Part of a small language model's weights.
Size: 15 layers, width 448, MLP 2688 tanh GELU, vocabulary 8192, 52.2M parameters.
MLP neurons of a small language model. Each row is named by its layer, matrix (up: input weights) and neuron, and shows model dimensions 298-393. Each number is 50 + 15 x the weight over its row's rms, rounded and kept within 0 to 99.
A block is one neuron, or neurons of one layer that tend to fire together. Before each block is what it responds to, as a language model described it from the Wikipedia text at the highest values.

Description: Article-topic back-references
L8.up2240:82 68 69 77 52 34 78 28 49 52 44 62 31 60 62 60 29 58 54 42 55 68 53 71 38 52 54 60 51 54 44 75 63 48 53 36 48 51 36 43 34 69 57 43 43 21 68 32 56 30 51 46 69 63 61 27 38 68 71 59 78 32 61 65 46 64 52 67 39 49 46 47 50 53 50 55 42 56 50 51 34 53 44 64 36 39 73 62 43 70 59 67 44 29 46 33
L8.up2486:45 50 60 68 30 51 36 80 45 44 43 66 64 67 39 68 43 57 46 79 57 46 51 52 34 29 38 57 31 29 32 64 62 69 48 62 38 64 74 47 37 25 38 52 51 40 63 43 39 30 42 39 80 28 46 57 50 42 50 43 55 66 57 43 45 46 52 45 73 84 46 70 49 69 62 60 57 25 36 47 44 49 46 57 59 39 47 59 28 56 79 45 42 59 57 49

Description: Repeated topic nouns
L10.up20:20 75 59 56 33 46 34 42 49 49 63 58 46 15 42 73 69 37 33 46 57 51 46 33 53 56 39 55 52 87 45 65 48 57 74 50 42 55 44 54 50 48 30 25 56 21 86 55 53 60 52 35 67 52 40 36 59 42 66 49 46 48 39 65 45 41 54 29 41 60 62 35 44 42 66 54 49 58 38 70 43 43 65 58 51 27 59 32 57 37 87 30 56 56 24 54
L10.up25:59 50 63 43 55 30 32 69 55 55 72 83 49 59 63 74 60 31 51 77 48 46 63 45 40 49 47 41 71 82 48 42 69 57 40 39 63 69 54 64 59 57 18 65 67 21 74 50 67 31 52 55 47 43 81 56 41 44 59 51 50 52 57 48 43 37 35 41 68 60 83 77 43 38 84 51 30 53 58 41 32 60 46 50 58 38 61 38 43 69 77 60 20 27 43 62
L10.up334:56 32 37 58 43 45 41 48 45 46 67 91 52 65 36 57 36 61 66 80 46 54 52 51 27 31 64 45 52 53 00 47 65 53 37 47 52 58 31 28 46 28 39 50 35 34 65 23 79 73 57 33 63 66 66 54 60 48 71 45 34 75 45 68 46 31 26 52 54 61 47 71 41 43 77 48 54 44 63 47 36 57 36 11 60 19 57 48 58 67 64 30 55 55 33 38
L10.up1818:64 92 39 58 30 56 45 26 59 40 68 66 60 47 59 40 36 54 55 40 38 69 42 38 55 76 86 51 43 55 46 31 62 55 60 39 48 45 47 56 13 58 31 33 53 28 53 43 63 51 56 66 47 53 28 58 57 52 45 52 55 56 36 68 53 34 25 40 38 45 58 37 26 43 65 54 58 61 71 33 24 57 62 39 41 33 51 50 49 57 37 38 51 51 36 15

Description: Year number tokens
L8.up83:45 34 56 48 59 35 58 65 37 36 49 44 54 56 25 72 68 45 49 45 43 35 37 46 44 54 38 24 34 47 54 57 71 73 42 57 41 17 42 72 69 36 60 94 45 45 47 35 68 66 51 52 80 25 62 56 36 49 37 54 59 42 54 55 29 56 52 48 33 79 54 14 63 75 39 25 66 52 56 84 61 45 18 51 29 32 78 61 55 50 38 46 53 63 36 53
L8.up861:66 52 43 42 73 36 44 49 40 41 34 50 50 47 41 58 54 63 33 55 57 42 31 36 29 59 53 51 45 39 37 64 67 73 25 64 25 62 70 53 51 52 57 69 49 54 46 46 54 59 28 49 30 23 59 48 55 66 32 48 04 60 34 59 42 71 83 57 47 50 62 46 61 33 59 59 65 53 65 62 23 61 17 52 61 46 62 60 57 45 42 69 69 60 25 39

Description: Year in dates
L5.up49:56 69 23 53 51 71 60 27 34 33 42 65 65 63 58 53 33 35 69 51 43 63 54 59 38 87 70 64 26 15 41 46 62 34 25 46 30 51 50 51 54 47 66 54 28 29 37 87 19 46 62 52 38 29 34 77 46 76 59 53 69 48 21 77 52 50 72 26 45 75 49 50 29 50 44 59 49 42 42 45 74 51 50 17 58 42 54 66 49 57 39 11 45 40 51 28
L5.up125:37 51 38 60 53 42 53 57 45 40 55 50 50 44 56 66 44 34 38 36 37 54 43 46 44 67 53 60 99 32 69 61 41 47 13 77 62 69 47 47 50 63 53 24 67 32 29 52 47 32 72 27 46 24 73 32 33 69 45 50 43 64 75 47 67 33 33 62 60 27 38 13 51 64 55 42 62 69 67 45 38 37 39 31 70 51 61 17 59 55 47 41 89 41 41 13
L5.up198:65 50 21 81 48 45 69 54 57 34 16 87 74 63 32 64 37 76 62 45 30 68 47 46 60 40 61 42 68 44 32 45 68 25 30 45 53 52 56 48 59 57 71 45 43 14 53 64 33 61 41 37 47 41 49 39 76 51 37 62 64 62 36 37 48 44 46 59 60 37 66 32 67 22 48 38 61 44 24 48 40 58 48 36 99 70 61 65 34 25 72 66 38 60 43 48
L5.up286:27 50 40 58 29 47 65 45 65 55 37 53 63 61 45 61 50 70 51 51 08 51 46 67 14 75 63 52 37 55 55 49 27 58 53 43 42 50 79 55 42 48 95 11 36 61 39 57 18 70 47 59 42 59 46 61 25 29 56 34 54 44 47 40 61 56 59 58 28 61 57 54 59 75 64 18 57 50 51 51 62 49 63 61 39 41 41 52 45 48 47 51 32 48 76 02
L5.up1180:29 49 54 70 51 13 79 51 47 40 65 62 57 42 20 67 57 43 88 73 59 37 39 55 53 60 46 39 65 56 42 63 44 64 60 35 70 35 54 75 46 56 44 51 52 28 50 64 45 74 21 45 49 66 67 56 75 45 29 33 39 30 43 55 38 62 51 46 82 45 62 42 66 65 52 31 56 48 35 42 55 60 37 40 45 49 43 46 48 67 47 29 52 41 44 51
L5.up1470:29 38 31 72 60 56 83 45 55 29 52 58 62 77 50 58 74 61 62 59 64 54 48 63 37 50 52 38 36 69 52 54 73 48 38 49 37 87 66 58 39 38 37 42 48 32 56 55 19 51 18 46 75 69 71 60 70 56 45 64 50 59 59 73 55 62 50 41 84 45 53 51 56 55 63 65 53 65 68 69 57 55 51 61 46 67 37 31 68 45 65 70 39 41 53 58
L5.up2128:55 29 43 65 44 62 66 49 23 65 49 74 44 46 71 32 54 60 59 31 72 59 50 50 61 55 55 60 49 50 74 67 50 44 39 39 41 56 55 56 64 38 58 89 65 48 55 76 28 73 12 28 55 54 51 49 68 33 33 59 24 64 63 47 49 43 45 74 44 43 52 53 58 56 54 57 55 42 52 48 65 67 44 29 65 49 46 66 53 45 41 35 62 55 60 27
L5.up2376:83 32 57 42 46 66 38 59 53 43 33 55 43 49 54 44 36 56 66 48 48 63 39 66 41 54 55 35 29 53 40 71 75 54 22 43 49 53 59 43 58 65 43 44 48 61 73 68 45 37 46 53 64 62 63 52 75 21 83 36 89 48 19 58 25 55 36 36 60 54 42 47 53 26 90 60 36 44 82 57 68 45 22 50 69 45 28 51 41 36 79 41 55 67 45 13

Description: Clause-linking function words
L8.up623:55 39 36 46 63 34 41 24 72 80 76 37 39 54 51 61 57 60 40 60 52 49 57 48 61 68 40 35 43 73 49 34 42 30 42 24 19 55 16 46 51 51 49 80 54 38 50 18 39 51 35 42 66 57 21 32 34 76 32 48 68 56 31 46 62 63 64 51 76 30 67 64 51 61 51 46 64 54 62 59 56 49 51 29 41 71 54 48 61 38 56 43 53 40 30 51
L8.up1527:40 48 50 34 39 49 30 56 53 90 96 57 73 81 70 46 27 68 70 55 41 29 76 76 60 81 41 72 63 62 56 63 70 50 70 56 46 61 51 18 67 53 37 56 59 63 67 32 65 51 38 48 42 74 51 63 64 27 45 45 42 53 68 59 43 39 42 44 62 35 33 55 77 48 76 51 63 42 65 51 50 47 39 56 57 70 38 41 53 54 44 40 55 58 57 63

Description: Token before a date
L10.up213:72 48 50 37 45 53 42 51 14 30 58 46 47 58 40 47 50 45 80 61 71 68 54 58 43 52 76 61 38 58 42 68 60 42 53 68 79 55 38 61 45 40 51 44 52 59 72 48 58 59 64 34 51 33 52 69 62 51 81 30 53 71 93 93 49 56 52 32 49 57 54 67 26 34 56 50 28 17 67 39 41 36 42 57 41 60 58 41 41 72 47 66 86 52 42 49
L10.up291:61 43 25 66 37 42 56 61 41 62 40 60 53 70 54 50 53 54 48 77 67 58 48 30 66 42 55 42 49 70 50 35 41 41 24 73 30 48 13 53 72 35 39 17 58 38 55 36 57 45 55 35 64 29 33 52 35 78 67 59 50 65 52 51 32 49 60 80 73 70 54 53 68 44 50 22 45 20 24 11 31 40 44 67 32 45 54 59 68 41 37 65 58 38 51 60
L10.up892:58 10 50 80 52 52 72 60 55 55 49 65 73 46 32 41 58 29 49 59 39 29 24 59 60 32 55 48 41 83 56 39 37 19 41 60 52 70 56 68 72 50 50 50 60 68 61 76 69 72 63 45 79 51 30 32 37 65 45 49 54 65 42 73 57 18 50 30 70 40 83 54 29 22 63 70 35 35 54 27 39 44 34 78 59 41 43 46 38 36 59 27 52 68 38 72
L10.up1963:61 33 60 45 27 40 69 25 27 58 56 51 71 52 47 48 65 54 35 63 35 50 50 43 61 54 55 45 40 57 60 71 71 42 57 60 38 38 50 46 53 14 72 56 30 65 55 61 51 85 62 21 64 62 47 66 07 36 59 59 45 51 19 52 43 56 66 77 62 24 49 54 62 36 34 33 12 50 48 70 55 29 50 62 33 58 52 49 62 51 22 37 50 54 50 63

Description: Linking words before a second item
L5.up227:38 67 42 55 29 79 40 52 50 53 56 66 45 53 41 49 59 37 54 51 22 70 81 56 70 87 39 38 59 49 50 62 91 50 54 43 45 61 36 67 37 57 49 52 57 33 68 64 24 23 56 42 29 36 43 49 51 67 35 58 68 34 67 79 48 67 36 73 58 39 51 64 48 46 40 42 56 42 61 49 63 15 53 44 66 35 54 39 64 35 48 66 19 53 47 43
L5.up512:49 62 34 63 40 39 48 69 46 30 58 67 79 64 24 23 43 67 45 39 32 38 33 61 27 64 35 32 53 46 54 62 59 66 82 38 30 31 44 28 56 45 18 65 70 48 50 57 56 32 30 69 64 50 52 46 23 49 61 83 64 52 72 73 42 57 56 61 57 26 47 61 80 43 49 51 42 62 31 54 98 43 30 47 73 67 39 51 45 59 32 47 33 35 60 72
L5.up834:67 49 63 44 58 39 34 28 45 38 65 38 55 59 82 41 58 45 60 24 74 22 29 58 51 63 63 67 48 29 64 50 60 58 51 37 69 43 48 32 70 61 76 55 67 52 55 45 60 33 35 40 38 63 55 75 41 73 60 34 41 30 31 30 50 57 60 58 60 37 60 26 64 26 51 45 82 45 51 74 55 00 46 44 51 53 32 20 30 43 65 48 10 23 66 48
L5.up1411:57 63 73 21 35 21 58 51 11 38 76 76 50 54 74 59 52 43 55 44 43 49 59 52 72 45 44 73 62 80 39 49 44 37 66 54 49 43 51 57 34 48 60 54 57 26 46 25 50 37 46 61 58 53 42 50 50 42 47 48 83 53 58 93 26 38 41 68 36 61 67 60 47 62 82 38 50 30 50 81 47 39 43 60 57 39 41 66 31 60 47 87 25 42 45 44
L5.up1455:65 40 53 52 65 81 67 65 39 65 42 72 42 67 33 34 14 62 50 60 81 67 44 85 65 68 51 65 42 62 57 65 52 42 48 48 36 43 25 53 54 40 43 53 26 67 36 72 62 64 42 58 63 37 21 86 49 49 33 41 49 54 34 73 51 36 58 53 23 50 16 52 36 60 51 29 18 42 85 42 63 42 56 66 52 18 50 39 45 55 53 87 27 57 62 39
L5.up2165:52 57 46 44 34 39 49 46 50 54 39 42 47 62 56 36 46 40 59 32 80 47 80 55 41 50 75 40 56 53 58 32 36 41 30 58 60 55 44 29 86 33 35 57 66 34 58 35 71 53 26 42 44 53 41 63 49 62 48 34 62 44 68 52 70 31 61 55 48 42 54 48 82 51 60 59 59 36 58 44 54 10 54 72 44 58 34 28 53 37 55 49 46 60 41 59
L5.up2248:43 58 54 45 48 30 41 49 67 54 45 57 37 65 40 49 34 78 48 50 40 50 24 40 48 51 65 58 59 59 60 46 54 58 78 52 54 58 32 39 37 34 32 51 36 64 45 27 63 47 66 56 39 63 70 45 33 48 49 36 63 52 49 57 42 47 56 38 46 46 83 17 80 40 46 48 49 42 70 58 38 58 50 46 69 66 62 54 58 24 42 50 57 24 59 60
L5.up2598:70 60 62 41 33 46 46 79 50 50 78 53 51 55 70 43 79 62 59 60 49 47 50 66 75 04 56 52 28 42 78 61 43 51 81 38 73 46 54 46 45 57 19 64 71 45 51 54 80 44 49 45 70 63 67 68 52 29 65 53 72 67 35 76 48 39 61 54 57 53 66 33 76 49 48 42 70 55 55 40 24 56 40 48 67 58 54 23 32 42 53 66 49 57 48 59

Description: Head noun after "the"
L5.up505:55 51 54 45 38 74 60 55 54 21 35 25 22 33 42 21 74 54 47 42 43 30 24 34 45 67 26 57 10 73 34 52 51 57 43 50 40 71 52 47 45 55 71 59 55 41 46 57 37 46 68 05 64 57 46 45 66 52 41 34 47 60 54 72 49 34 24 48 46 52 40 46 59 68 58 73 70 61 48 58 64 67 24 55 22 59 57 60 71 56 74 45 35 54 50 35
L5.up954:34 61 51 36 31 47 77 56 46 30 42 50 63 71 40 58 13 32 42 75 45 34 39 57 56 51 55 42 49 52 33 64 35 62 22 46 50 49 46 50 51 27 34 51 51 53 59 40 74 50 57 39 30 37 54 45 48 60 33 47 50 34 63 45 61 31 26 48 56 52 39 30 64 59 52 44 52 46 24 53 56 56 28 63 61 56 57 57 59 44 58 60 33 24 44 23
L5.up1322:45 53 67 61 61 20 52 65 37 66 34 49 46 63 54 44 65 66 45 71 46 46 44 51 56 78 36 56 46 32 59 50 64 57 37 38 58 64 21 39 47 27 63 64 46 13 52 82 76 51 62 55 36 73 70 46 49 75 58 38 37 46 66 48 42 52 31 45 42 52 57 67 46 77 71 53 66 31 21 58 37 26 51 56 49 31 65 56 47 54 55 75 38 52 35 77
L5.up1337:49 62 12 16 54 53 63 52 65 51 36 64 54 60 35 50 54 45 41 42 42 29 56 55 38 35 51 81 28 40 58 43 56 49 38 38 40 61 55 24 14 54 53 48 48 39 55 45 42 54 53 33 31 63 50 58 41 63 38 56 54 34 65 60 53 39 73 45 39 48 28 59 51 48 37 59 35 40 33 27 81 61 23 49 64 63 42 43 51 64 50 33 29 41 48 57
L5.up1415:48 53 53 17 52 50 58 55 34 34 55 47 62 62 43 62 41 66 50 69 26 25 51 78 49 42 63 52 37 34 18 27 68 46 18 66 60 69 57 53 45 48 58 43 39 30 51 38 44 44 55 46 41 56 62 64 40 48 68 45 79 45 60 35 41 47 18 22 52 83 55 61 60 44 63 56 13 45 36 63 57 60 67 49 63 32 60 48 43 45 53 57 45 31 45 49
L5.up1551:51 48 52 51 74 47 70 44 33 41 57 39 46 64 33 56 41 62 47 57 58 40 27 44 55 39 37 33 31 71 46 40 56 58 41 53 41 46 54 66 55 51 57 29 61 39 26 55 25 63 41 52 39 70 65 70 66 64 53 59 47 72 48 53 42 28 19 22 38 45 40 52 68 69 71 63 33 60 29 36 58 63 23 42 49 35 45 79 34 59 59 34 46 29 38 87
L5.up1896:49 41 45 15 98 57 36 53 41 84 28 76 45 38 52 50 65 48 36 38 53 70 54 70 53 51 22 36 22 48 19 56 44 66 47 66 36 54 62 42 36 56 88 42 61 58 11 63 65 43 71 44 50 58 51 60 48 63 46 44 54 19 73 50 56 59 67 31 39 54 40 41 49 67 51 48 68 41 57 36 46 40 46 82 41 55 30 46 75 52 62 53 47 44 41 53
L5.up2354:61 67 53 65 36 50 45 63 19 57 39 56 47 64 45 48 49 57 63 57 62 52 43 60 48 42 42 51 49 66 38 67 44 72 18 99 57 57 11 54 37 50 50 36 25 38 37 39 49 42 40 48 76 39 39 48 62 52 45 30 50 62 59 63 45 46 66 35 51 59 42 30 29 55 43 67 74 52 60 58 27 40 40 54 39 29 43 45 62 52 69 42 55 40 52 61

Description: Year in dates
L10.up144:58 50 49 61 60 70 59 42 42 19 55 52 29 57 46 84 46 54 36 35 72 30 53 49 33 48 46 37 51 52 61 57 48 60 67 47 35 40 56 35 30 72 60 57 76 62 54 39 31 39 58 32 51 62 65 62 47 60 60 35 45 68 62 31 59 22 37 49 45 40 68 30 52 70 50 54 43 49 53 46 65 67 54 35 41 46 63 61 48 55 52 67 56 77 59 58
L10.up867:26 68 40 96 49 47 46 18 33 47 56 69 88 59 49 31 33 45 37 25 54 51 59 46 27 39 31 34 53 44 47 86 86 54 46 56 38 58 52 33 55 28 54 59 37 62 43 16 46 66 68 43 43 47 16 43 55 68 48 66 44 32 66 56 48 30 76 24 47 50 46 26 28 93 56 56 45 58 55 26 38 41 46 49 56 53 38 61 46 44 76 28 52 74 73 26
L10.up1538:30 59 43 32 55 50 62 30 39 34 61 45 45 39 56 51 51 59 52 41 41 74 40 53 53 67 70 59 52 62 36 47 25 47 24 47 43 21 76 59 32 22 73 65 36 50 67 50 44 32 54 48 51 59 68 33 54 61 47 16 73 60 61 41 34 32 25 47 44 60 62 53 60 54 37 57 49 46 77 48 52 63 64 59 61 15 40 42 43 63 30 65 68 39 38 52
L10.up2030:42 49 54 56 54 54 64 43 34 53 50 63 70 51 45 52 59 28 59 54 55 65 49 75 65 64 53 56 59 56 50 89 33 31 33 60 50 48 49 25 44 63 56 49 65 34 61 67 31 51 63 61 51 67 31 54 54 49 57 06 40 41 60 48 50 54 49 48 46 81 51 57 56 72 76 32 21 46 37 65 38 47 43 64 55 20 48 49 49 52 69 35 69 61 36 34